From a checkpoint of a small transformer trained on Wikipedia: 14 layers, no biases in attention or MLP.
MLP neurons of a small language model. Each row is named by its layer, matrix (down: output weights) and neuron, and shows model dimensions 272-463. Each number is 500 + 50 x the weight over its row's rms, rounded and kept within 0 to 999. Numbers have three digits each. A neuron's up and down rows have the sign that makes its largest values positive.
A block is one neuron, or neurons of one layer that tend to fire together. After each block is what it responds to, as a language model described it from the Wikipedia text at the highest values.

L3.down324:510516551516457539558490476536580483531546643459464559524527499549574516503471486518482523605486438514479535415547548431517471531475515480441569525437569600551524389483547557532534369553376561542489579547537495425568492503503571552492517528573553487551489545519508519521459579471438483527481452465510539487523436567549508530648514437532458482479516563623540465540547498439473468490520565499461564507533503508494445527461546579550539494549479390525479515498504555502443627444489473382482512541407554424518472480493495535509602408481505484528578474462439517488527573499541477547
L3.down423:490587607516565554467548528474447520508535459541449488443526481499508504486500607486488480467517467487550545550478446401599503511481497531547521440439559498502452496628525500595525554540562465506497496470513556448514528645485388377488566470480589521507538549379530484501558487528458417607434515463519540555453544509604524481505548625484431477455531506498456527510518554476534486587513572539481421472459500564510501471521536398547498443537452485469431407600481491488512479519527511509497507534437527465491464493463512492473514452543510521546471562394437509524505444487527555501
L3.down532:489545522536452525482473500476438596458517604616451482483491460502510496528525537408481488460553449430614505478522508498377513460560485621450522494512482539555466489607455523504526443491584497558585438471543477553521457474449457455463610562544598544505544511430485568487478539509455520508493503479552482538474482495397547504547477576520529557561419511498434606504506542494407562509431456481372492523458483439575646478491558468508512528506560445529594530572531454482485479442487497473549584509468533417523494504516522450465466433475480544466554498476436450529505534491464509499
L3.down595:508485470511489496522465504462512460464470446518430490498502460486445456485414426443463458472539505537556460531438536561561484499496510467577466519554525447515377536466487519424527542461473554491477530453366552445504536448491468550551426463441561557492501422535485463549444394431439552576466585551503528497614444460527529416468501572494475638471516479581434530474503407395438511534519540489424595537462526574525561521504493536544612501535477617381574497577542492475528565460537624571385454606554492476481470542446558472421484541478412459540495600517581556501559481560421461467
L3.down1412:448573427539475528517527444487498488480457493445507509544505487564573609449458492429494564521661543565536459447431486551484450413526506495471524472509534574559477499575566385512389533473505549555504483489476511543548460594574587506448491535542567499544456600523547492440499446485507533401531472444518545468437479562566455533465475559499510469509535504487518451566510549478487526509520490586531482605593560563454457479505497551531469499584450482502462443474538520517486553462458487503428558501480506496550449522449504473559519508491490479528471608467522467435449466473556499456
L3.down1461:529503547607388557510486554442429407451404562501638407606439542411511472527495495518503397542508572551461459436464504517533506454502535488506515480616501473457527476478510431408437618494574587509462498447466515558438443438494470524521478608531571455511535592494472454521539535461466593439566511445446488431600473571400475502531505538427514504528434485542526535487511547438543482499589541433500375494580608522534455508538475546455430476417555405494493495501534551542486528471530450550484470546523517551478471451444511501514494479507507481497581572483496521552494481462607489530
L3.down1906:548481477470562559510513553465548481490492450477403560493498469436498574472464491505457567653602572459490549539460422441487571492632534538547531499446537548496546562415401588431560441433477462474503481502463469463508497533570399571521538470519538516508451424377429489455406480466481600516497412463531420703446494450544533481448429529543477612457383523472539480480453515491399569522546489484488575424516469510579532597463517529465535549472482475508588516544421526425589476593515423583429388468468443493472466513590420546545452486459483543482480553499523512497426446451521514430
L3.down1974:432506423485535513553474566456385538467420471518523569455549495577464511535524487535480496501467482485533469590487432570535535449576539439517465462420587516487534448484390465539447459520482448478476524445512492376510448641494490498518446527465531520480503566523499461454516519549540504472457463512525479467486584484417514526485503468396526546436436582546531528535475484554501555466527512514510443478502475544594519457532576473410459518525559450495501583486482442464476408527465449432523398538547508456537577439466544536488562402556548451495519453453464457540408569478467570531
Responds to: Transitive verbs before objects. Verbs, often the final piece of a split word, that await a direct object, strongest for kill after to (crush, lock, crossing).

L10.down113:485470451444562485474545518479511391516522481551493518504431630426528573547513449515460485496479515510565475521493518523527603454447469477487459482529536412506564607518567536525452539470597513533406417438533581469512580486471537435444528524428451593474502453542612586457528517415464478445469488562381476592390523438463488551466530482552508492556491581536531484533452517436515476489441542501495526559487430569422581559536510443562476478495496437555589507589398475508471610491534468582525500438473450565472542517518557554586584420452427589577528535449526515472429469553472404443
L10.down465:501507466488454558477527519575509439474555464448589504542471461457465440512507530486476476522486465540463463507507516467519491550538531428493453426599530447479463574551553539427548633522479504532371509519481517469532463501521515475492463506488484440447501506535528522467537446528550499453513498584431484489480557467494449499533441502498459479513475494508473423445565498446552432490466506505442432437565514586488514472478500420624528496443458475472636590571512571496600531506473539491543563478573452582517448464541476470515451517498543512475465568537509507578545451482417516497
L10.down499:474607503599539485524520505499493464476488488515513527513556484551521497465386477478525469536376565504555453502488486490473442422585540504453480536545472349557418585503615512461486559518472490584426516495441523540459472494517481508525505416492539479502456523539493511460489500461521439556562359577477459591530515470530513550465411484566568662525526511449510525476391533528544456529537477466553483599559543400510509560546525505562485467479479486499364538525489578431436471482548470541462481523457475554465562538488514493503513463538501551511514515471525589508503512552448527453
L10.down1201:451457542490538554513591487451486489454454453550564480558473509474514504536456463488507473478537489435515538561478531567486527522463518432543478526507503442508450488555591509527494522454535568533433621522441477491514539502516492532475485470474495578412507482424550569479456517485564567502546533500520441483476431492472458499475460424502551491537478496538552503514566523409601501537458479505574570555495490520421491588571434521506547438501508505460535455489467503523621537481443516424441537473479436528530347474477469529531480487480494506509523590603500419467442535464559425488
L10.down1209:550588431472568488525516486457484478430475471507559488537455390464435543485583577451498416460448586506521525434561442499503450495584524417466407456572470362577535537488633514437518528482473556567513490524550582465531461542508563540521575603516483532525525532519499479466528505573551527523584570595500521462488438572527555497593418476508491439451502518558441507554455574416555499401484492518596485572502475499443423525522513534535490505428489501564570464490418557396520566438468455541489485481463517517548495461527516498441568528518540556493459508473442498484491463521478425440
L10.down1837:547473500522498474437538487447539515532456508519533480495509462523589504504475535495613468405474500463545537474523507463515445498505351608484537552548602388544435502442585505523501523507509565572332508518481518469514477417462576521585512504503565504511530540482447550551548517518459504439482468493504507549599481523526537474532416515536468516478516527452554506504463431517518440391545458477532573593372560456498606505533549486490457544470503503498484503441519458451559474463430509455445456498524456498493433496489463510452495554539563565468556515417573421483493493448368404488
L10.down2011:426480481479520517486541468550499488456514472595481582514577542505397440494460495427665518511393495534513547451514511412486442484508450440386548472527552388479487475538582546546396487427492548502448426423542481497568537491458523448461602480590472576466465570501483518439571482477546419517443501519492603487477493488496463492498547512510503577448496487521513572490576487420516491596525519431545581533513490531460454527485536531427450553462516541561422504469517481588565514412482499534555466531429448526432441509480492515488544487458606563465533534402494440525538487421438502555
L10.down2023:508406502587518616471491464534429478477480495464556519543512473512456467470462619503597474481439505481419475509531472477619492469441570482545527540542464415567532491438570630477481460528422619565518523486512498458434562515484567544437545470510521447490487525478522516481465497520501542561511446571480531481520547457483415552411469516551510575449479524461430481485490462418527508490500580560514548494567448461418488519440517532530476546505569535522427602445536464473431656558429474468438459434581562575483470457468441579500565495413474537471459551508535508526516497593540473498
Responds to: Section heading closers. Closing == or === markers ending Wikipedia section headings such as ==Demographics==, == Career ==, ===Women===, plus some sentence-final periods and table cells.

L3.down301:495538522414475471486465522483535504470485459515535512530475558497534501528498483522491491560464438514498559456470477540502479430502433548425473629460535585457560500456437519488514523482537467456610443468496399581537495445471503453476532496522521508452468443477463533449484521550499455485477527442467524490492472421504515532515502561586472483495511480433450519479569520571342516454528497546467455497459522481507569445536553511441426496569395514497538448452499501503459412548443457466541463442568502457440556565528580509502488573495525509581521484545446490542563464461485524519
L3.down382:512534509523481500538391551473497529489491509447487499555464499503485562576523541510459573521522527501482482417416484548484485390479467531545460554451445594458534475503425461518534477399522516456618447472612390495507492438570480543434507537517553485507524426522467499584566500526502530538483559483469515534441408482613476470474533577561543547562488489505568468475521463562430525518576489566470477469518567522518558498475455490399475441549606464483483520503532493474449487556491575504541477529502552474467542531487546507539483533491477432526512446638437458532524477471490515546
L3.down560:522500500555497482516436453501482546572503496470473483466504549506485572557505500500494380451490391521495526494464439522445550465415436555419560531508524564482460511428573525454475463570540476488511591553494451578506493451580519523498515508474443511612434479492607431517518366548513479521493460540464570479469431439517560443484467470507498478498478402394511524450526493543583508489427559573474548476588537554465495564539486538554505531512562440561544495582546573466533452488491444505522439505451445523518599556578497439526511467520476432455471488504560516588501517444459633446
L3.down712:459568514451550549504529421490486602530542553443428474407493596531476526527471524508550518526467471475531560649440478510515514470405544546461532459476451447540544477480475413498399501421534413452549480498499421464486491514503550482540528437505563435444499448496524519400415461571510527492514521541475474520452526433476555446478530456485562490515321462476406501451457505538492492488550531581595496542495501576498443512493513544578591558506533548450496596389599516483563451528525508495414479484480478446491447514527517486461469497552510533399470565511528519577472466510470522517
L3.down772:492465540445438430543445550464510560445531466434487420548414523499551492546516554575419436632551429508504574496512507461491429396507478566454526516506521527556506556480500417517526445378496499511652484438545394588542528513445582461433455513597521471481474468547552561427572553480461447544489499428544543525525432500528582464549473550501438505564502471513525514533449432545355437518456491614482562417444516500459506412466525389493520488498491532490474518481563386460502554581505498405477434476616449483486518532510501503444425570499466629454453466557467497508471511512480523554
L3.down931:529520440593535504493487524473531491539492545510444449518516488509501441457486462479573442459490499544392487432483585478536533469466511488503523532516501508562518473457559560491509500518513410574488448561483506481465488381450495398555566482493496571585447546508445515463524464484579568498553434558404507561472567551541485411485547464556559503511528478496514466399491497484470535482544466609590507521549518473465425506480432552558523464467415569480486531448554467439493492561551481486525543529490440466496475534497398581543550489543439473491492433426449502444584540510447486431
L3.down944:488586500494494448495406559526485578468481499438500430543429548566485492539568552539427550564481428476519524409498436506487485503493420531494544612505456557453591494502462485564483506504605456580546484469509422512522551566570482527518470512438548532537459415477475539499540495547436458529504589476472470436454445467539504517529587564490490466503426484508563530394566457620418546547554522571503525457492562516504445440528467481456437452498579504518508436581556521451428456533397568446434545469542526442435601560531527530485463476519480503546527471532505437521513481393478473470
L3.down1409:474415444430540485615540558386505488483587495527513501463462520520507485544500522511483589613506590587553613515484575500494425415473536494484497550373485484436500386480462493507521494462400542385548531570511496424469466562499470504539559465501524492402585487429551508489451492494517538465482460525382480521487454462526510498540490481454559610487548586541511474557456506535374470465559535535476557569455545451514516522462522536478509556528511450489481510518502504563564461528623522490475444528510505435569501514524568455483527477596580381585566593509551539475548482601563483536
Responds to: Section heading closers. Closing == or === markers ending Wikipedia section headings such as ==History==, ==Teams==, ===Ratings===; weakly, pronouns or adjectives like them, various.

L3.down342:464512366565492400555462494469504407521390498641476525460493561601406541471504526440539510483550564422470438487461531507418491491594552427595542478567512500472511522519469456486547503481462486495398496514505378547483535502472453472520545477512501475501545455585425430492527499531557522513513500443532534475425565553528435467493501444395515458515460484595546435555442471528538465536529568452512470489493456399502562465498463474507504559486521524382566442466533460558516494458513528557548520542493442444525436521430512530487539460538554489450498547575446378433437406549549395462
L3.down456:546440551479439584463535491493480457438519518486608387429443547524498504432526524514488464521546563464460487543550491524416558560416464533519505462521526453513441524498497552445535435416506480447528519578520575491461468504563468545445512559485628457544511450492499460519441598489570488495484546507479563552522545523440475505495552424513530518435443508509421436474475695481456590552451524526514513525531535522521496572507483515495522484484460500426511561492471504548468489531558565606390475453495477437589630517552525447530437553511611524532446474474547468521460498498562462431
L3.down518:492450610541568573614463620521544485436540533555476437495415488495514464483476489458383541407551484487599528578485543407518515524430583533508594460555531476511461480517563541542437526458483572591495498562540604518469508446591445436430420432463452485510542542529499429572533499433539494477437537390506514510469459487453432513445444532415611451615428417487482501561445484450573529525500565501543490467530474539493509503421579563548494491519495430475519483474523482503556502571510514378515498477510563557565492519489456524445544474480519537539558506480489471524553402469434501540
L3.down567:394446523484636598522459549478482525482509470425445454485506577576449492603517538537531499522480617483489492556535486495528484560525501464480538564544487416496495545511540544471502446525496482542606463541555527488490507411513576489563461567533413441600527442434416477544477446559547584533533455538514476545414537601505493442570472482519480491537490551505503459444476546481469528585472424461529489472421535441524507477591398382553497604448492520471539528551542464524501476474516483465468478546468524387523525450468579615517395445539502494527479487581506463474516476612539485478
L3.down962:438449482475556565493558515464455535472499473469575482555542488519480437447471561465429552523552561493492490471484453424538549534388585514534476427469489485449562468610525585533547578527596492524460589583542458504408423494520522557434424546520526529497425525543524451446519438543587536497455502486491469496532544490451447506396513520572543463544545519489546523477437444474449538504503522501483487511569362461529568516469524487529584601585534513476457497521496535568571521433607506469492430550525456525616547488423511524452500438414374488392544524385475548532523493502523476448
L3.down1148:514519598547539543460488565514523504501467501478574476502475540496458553491457524468497613438492459470513489482468534474457582424478520442495490394454519437515495348590539564478610562426534549503458512426496516420564519537451399467443521478555438459467596495545457461506554552532459483487476483396422474459518496508422446587439495521563590519463501503545544492524539444547504435526506560478508486611463436441497474473483527595529487461530506455510544396437483522491513458549538481519552511451524560444473459487471528486515544481506418471437448502549538486456535493546517547406
L3.down1300:489445485531617479558490474542551461469472494364544479455534523478562512455454523431532493542446506406557552501488518502480451472515584486575507477414499497445441484470448505504535579448444500475441484545564381452476486487440508437541521485528529520423500419489463467518438520572499538519560548498441395598516558508467561487477513421513470468445537445519569527542414417567558441534505528472476515519453461487460433543578485489538437549495541456426498479473525479495543521521584496537521515552511456519498491538427449519503533466498516536504542547457481412458550427492545520532
L3.down1664:384473530512406398456583452470482443516489568503490500475413465493437535483480416512542468447485438486513501528512574528477439500520387564470451483507520573475437439448401500547365410447447498541446525486513501492540509526536453463541506469479454542453579466479502486540395461470521460486485497472519419525526498539430505491479550493502549497531510521499488614406513493479445540511465438490492531474449467504569375450536474403402525441452557470483483455512459420512477483523514470495458479484532536452530538484434473388579483455583375535459508549561503487453475480468556482426
Responds to: Separators between list items. Commas, semicolons and slashes separating items in lists or place hierarchies, e.g. gene ontology terms, country lists, "Rolla, North Dakota".

L7.down244:520499481493435514402503559471505521454474613516616558548500582623508493486418533513460497519497476474460518520483542598454454530488467446443533471498503527477405492521521591450479594517575513464550497543521490492484432513434479478595449555525604461432505501517522521512476558444468429481475529480504500486516466418464587601544556586507510436487494500508489614482503539494539489399538552329535549681506609483479434504595482446487522511539378529474445524465527485594454444506550501514496454517474466545470527490436551446512441435511449541506529438487504459467569552468483533540
Responds to: Section heading closers. Closing == or === markers ending Wikipedia section titles such as History, Personnel and Schedule; also distance units after numbers (mi, miles) and first pieces of split words (epit, G).

L3.down140:525453504528508538463477540514439533465527445446527522566431500525435506424574383528416502558500420479418518426503497518545508533452512540632473578592517570583436567630485481463576546400486522466540474486516553464508513456476440589490530392527502477550602514424522533478537483416442469519434623523456377635421420506427480454531570511592474584493537556518501508556515440471506489532541463451536473480454464460554515527485479552544519523446428470492560542493486432451445508455416507551564415488512461560619491524511479511525519520468512499624594490547489525463618529496486519514
L3.down339:503506528428445524480523440561513503527459543426554533486500553426582533446497523500617549494518428428446512481450550466592543426558476487526522464461475501510489478480451508480501482513479521444485469436522492536511497494547413406570554525494545475478502455394506495502567550562588512547491527490597490540450480562434426507454457517477509423488540488576493481522380517517447541453573496486542524415474461519442531514459394452409488398514480463476493438530552487445505551478499536541437509410546428528521471525470536475482546442513482555526508552523439504498473562488521553499
L3.down453:559491538532477555579534533508518439398520423479568556583530503436515532533485481539545494595554500454520550487529531469461474477484576565509412448510454561480470592370472492446557558498427417514531422550519535513488558531496492493501402425485492632435444585489471405545554511451423508532543474473400521513507521538497515570533449528494568432439480561448472479596542475446506550600506427444461503476518478434501469499512507481449479503368495476521603515608418519496396545468509438533499530505460534485522493567500480609451494587417483464601575558513480439455418558568402474525
L3.down661:496501594538521505368464430489478515509522482497499519528462516545431462547441503517457462582492456486483572567504488587489459453456517477511596542525536488453647485519418504486496533536561461507473460616426411486422555475498454523479426557456537506551478469465473508461458499493515384499448473416483565417505473556538404562474535487543502433577520498510539469486547559430437456463581527487621509469523562525548442546468569448656581566518512481601563521516464416477350450446550501474439588533461516476487402571555516630514491435525511558456502520451495469597491503573418567482
L3.down692:526526522544483528450527438522507489472567620369508513521525577483415480545492494424529518470462518465507602490478508472502531476488544485500549477450424565489433475506461496478522435528505522545499533462461505513491491502461482420508416401393514493386605551515574454479514447524539534446523496499479482486492530497540467408555455559604544416564510583573559507588571518573643479370419477486499644525552519517467463419328477485590495501510531546568500537423502536480425555505487522493502540549426498509522462487528533577535485502593520612522519508549504472561619486495567478458
L3.down1304:461512519488543482533463516509477408469387343533522489515532483432443457520551472467458607479495500479492557487517521382423515494534539433546425491471472535587525557510481488525493448489491453495495434537401601452444507482484386492499463468551375538423620494473512444480435482561452490533511535428569455475444494442449498491366550471436531563488539522586513617479506498526430411503499472548552467481473472534515528510595504408481511603579432528469511434465477417506598441503483450594513526583476450589517475502477514510529528442466507508534521521495459460518541515445554525526
L3.down1494:478469402471427515589651512528464363512414416468598565445507458408499444530430440530524551638496516479395412465542493515506436488516520546523480420528479486577474484481544466601564538571528560491441415583492450502438471454456552462521555491494472462557368515494544496501594475475408477477534480475550470530516527455452440503561403522481526439539474503640548493499453517526478451521471469556524468462492504467550504549521590506459509510412473595493482504495598449498570520442450518506503494465488506434426584483438428499522514495488492505576519571439465486534464515503438477468
L3.down1578:523449460469568554497419362485540517491539581589358479448464518554531410550494569525383493520524492416467573479573499502475593479598429527483549464419454516428614459526482560490527472517488533469529392473513523477479418458416577379485471500460537486449508472530422583510565424526537585552526417476543484464520466417528551438482467556481462547437458530437506404359505463402487473366469515412502467537472570548477549595490597425477517489442488436503473524543463422514464480578550571416495423431428482598500483574547461530497517503534543529561696508497497576463548548520446507456
Responds to: Year final digit. The last digit of a four-digit year in dated narrative prose, mostly after "In March" or "On 14 January", as in 2006, 1994, 2012; weakly also time words like thereafter, year.

L7.down1274:571514500472514543506550510477430482537492562504543654553453555521441402474568507524533641530481496495541416520515486500490537488547546478618518498484465617423538548512499497555403484513484449532510534434486502447497498466501500497429482622448449509471519400537529517616486410551474452540431504506590447498561589518520506543436452521494531467515570479457485533417450481436460572644452511583493605510447484486459482422411456516433509474550535467499442434496486513480627513449477513513458520544502515479517455455572493518523448494582511543483422500599438374454482389482597499417
Responds to: Transitive verbs before objects. Transitive action verbs (or their final word-piece) right after a subject, whose object comes next, in narratives and biographies: calls, appointed, credited, nicknamed, shelled.

L7.down691:482471449451595445504530529473493444606546450505465490419374478534452439476459480479469470553487406461546458459510410501464418591518457456543449570619516576512527495430411423452560408498438535488452545511568511488441499607453454469487469475411483498530566420471471469520572480513486398591410411463552443607491560491454563445484515477503421598566515473525613447392449537582480422467471524466549539421523511442493519585401502542463378485474547489576462484517477587448433475548519478558538446521540470536485414505459598455498517581434457549461532570551515461523481510562403479500
Responds to: End of fronted adverbials. Last token of a sentence-opening time or place phrase just before the main clause, usually a year's final digit, e.g. In 2013, Later in his life, While in law school.

L10.down5:424435437494526494411511581514545474512462486531457501527476440504509530564498478404480486572402490449530479509578481500483438506512464592483526418493474511461527476535486500412505482522416491539537459606419508566485516523495549547553452493542522537544496535482416471430408420466537496439569559524530493628506506478456557456514538577560468459485495464491580457509506493514597541364542528555421434478455453512529489522537545573423479452533530476540496601571497465494510476470489534523487517445438582497389427521489551578484428519495425493515544430439513540425514450549520487506
L10.down137:601503524524499504497422492493524481530582497530463476554481535509487537600512566429490447484576528467446512521401568429496485519540407512488474441416447432462433427515475468463469550402443504521582490456541449490409506516524458496459439500541490519476554459517482469503454570419487554484468525467480486392555501444469482518607576574551476510524483540524480593446507388437515518511444490478431449473532493523439567467387526378490393500554546475466528541507520527555494565538521524545487385502489546452560538473540478580591594507506467436495468435505539555486455459541610439528
L10.down643:503488490436469469452526469432543527526446505530536554478454542497438478557497363411568489455448503537488463537450496514512524604459569448564402428526440555458463483511491488462542521524462532454472579468473611482481508457461493410397410540489515422513607496499527370533505450457486665547562554471537533453476490442445559565463482389475587484518478499556463603501510398543577482509530546500420444508433489501495479555535374464448516525613493526513422502574475504486520516534559580509477540506452535556416563555473599460422507493465490467441389433476487495528523483418441442589
L10.down682:467582447523465588491485499465441533486494442501433506541497537465499568627519445579505468485499508471471510518467495497548494482478419531425447584511539547545447461447575534484506488563510473471492454491510480527508433408542543484497544412636406568566549464513462627493519577379493514411511476483567545504403557543508446490464509527468447624463559391428458604587463486495589497472465546512576408566439538461473498562489482411436526463416483391572469440575566435529526364483500474509470498481510427484441412466558469521516458506523503518590536603456457335501490467546493438531
L10.down869:478503529547428531473526512567443451599476587482515535503534438582579461463404362493549532487569540495481526482548494487528501530594448517474505541460447500571511426534395538554560480497473648519608494541544539620484516444414492466641510492487493378544460481459443588371492537423540590418496554488530534449548440518536451555420505555535475480470478529515506512400464464580460380556502519477547534525481489521599563452598506507513568440463538420588475512578517457590473466493453523500467391536466558441473486645520487596469571504569408439486507474512581497521473493564514556492
L10.down1098:581567547379555511562529554521514568471465566515467537516483457539527571530545485535376504531539441545587546508453472446488485448518489436465581553527420550479431521460440467534526505474501511544541457571556561540514518534603500496482500480546447520490456542520510532607532516464461568512409514478560491501410439594462568484540520530495489479503550513468524418531566481493529434424489421493433407394576527522455500510550458450566463534569414562477428465506493556512544458518478512482510513503505566491519523369661437447580519451461468479526435542546517617483482424444506450526
L10.down1373:486519449567456530611452578512487510447564462553418516565517482392526532537463514410499605551512442475523445538380469568447518421507382498454521493501497596496456524453421622517542421460496488513626453489568560437439501539560425528499458465483498484421423461451479494544506538535485498523463597501541551411535494401486555449402527477465482430444527507501466542473521449547467520479539509491499490543480476495543491523566570485440583558447582553597515440533540546536548496419490503557484427548572574473439584567577446401456515523526537501470513507552548520583414473508528564455
L10.down1720:423516422500532514451381458474489512453476552461546469476409503473478537436541528524429556524476482487514440506462545519520448489498544476409471465546430521508523485577560435480427506534391559487512425585463504420487465545556475526518533497518454463487480534503400502571415507456483353528454458481466533543532477428548519504518605422489515578547489476441537507453506471524439581443484471550515519532530560511491572447514497414639453517442419524422530553571484516571486512504613525539461559490516539507556560445457540498559433436460608489435567442457470503466487489465471506546
Responds to: Gene annotation list items. Separators and term starts in semicolon/pipe lists, mainly Gene Ontology protein tables (transcription;, MAPK cascade) and other biomedical text (p38, neurotransmitters), plus stat legends (Bases on balls;).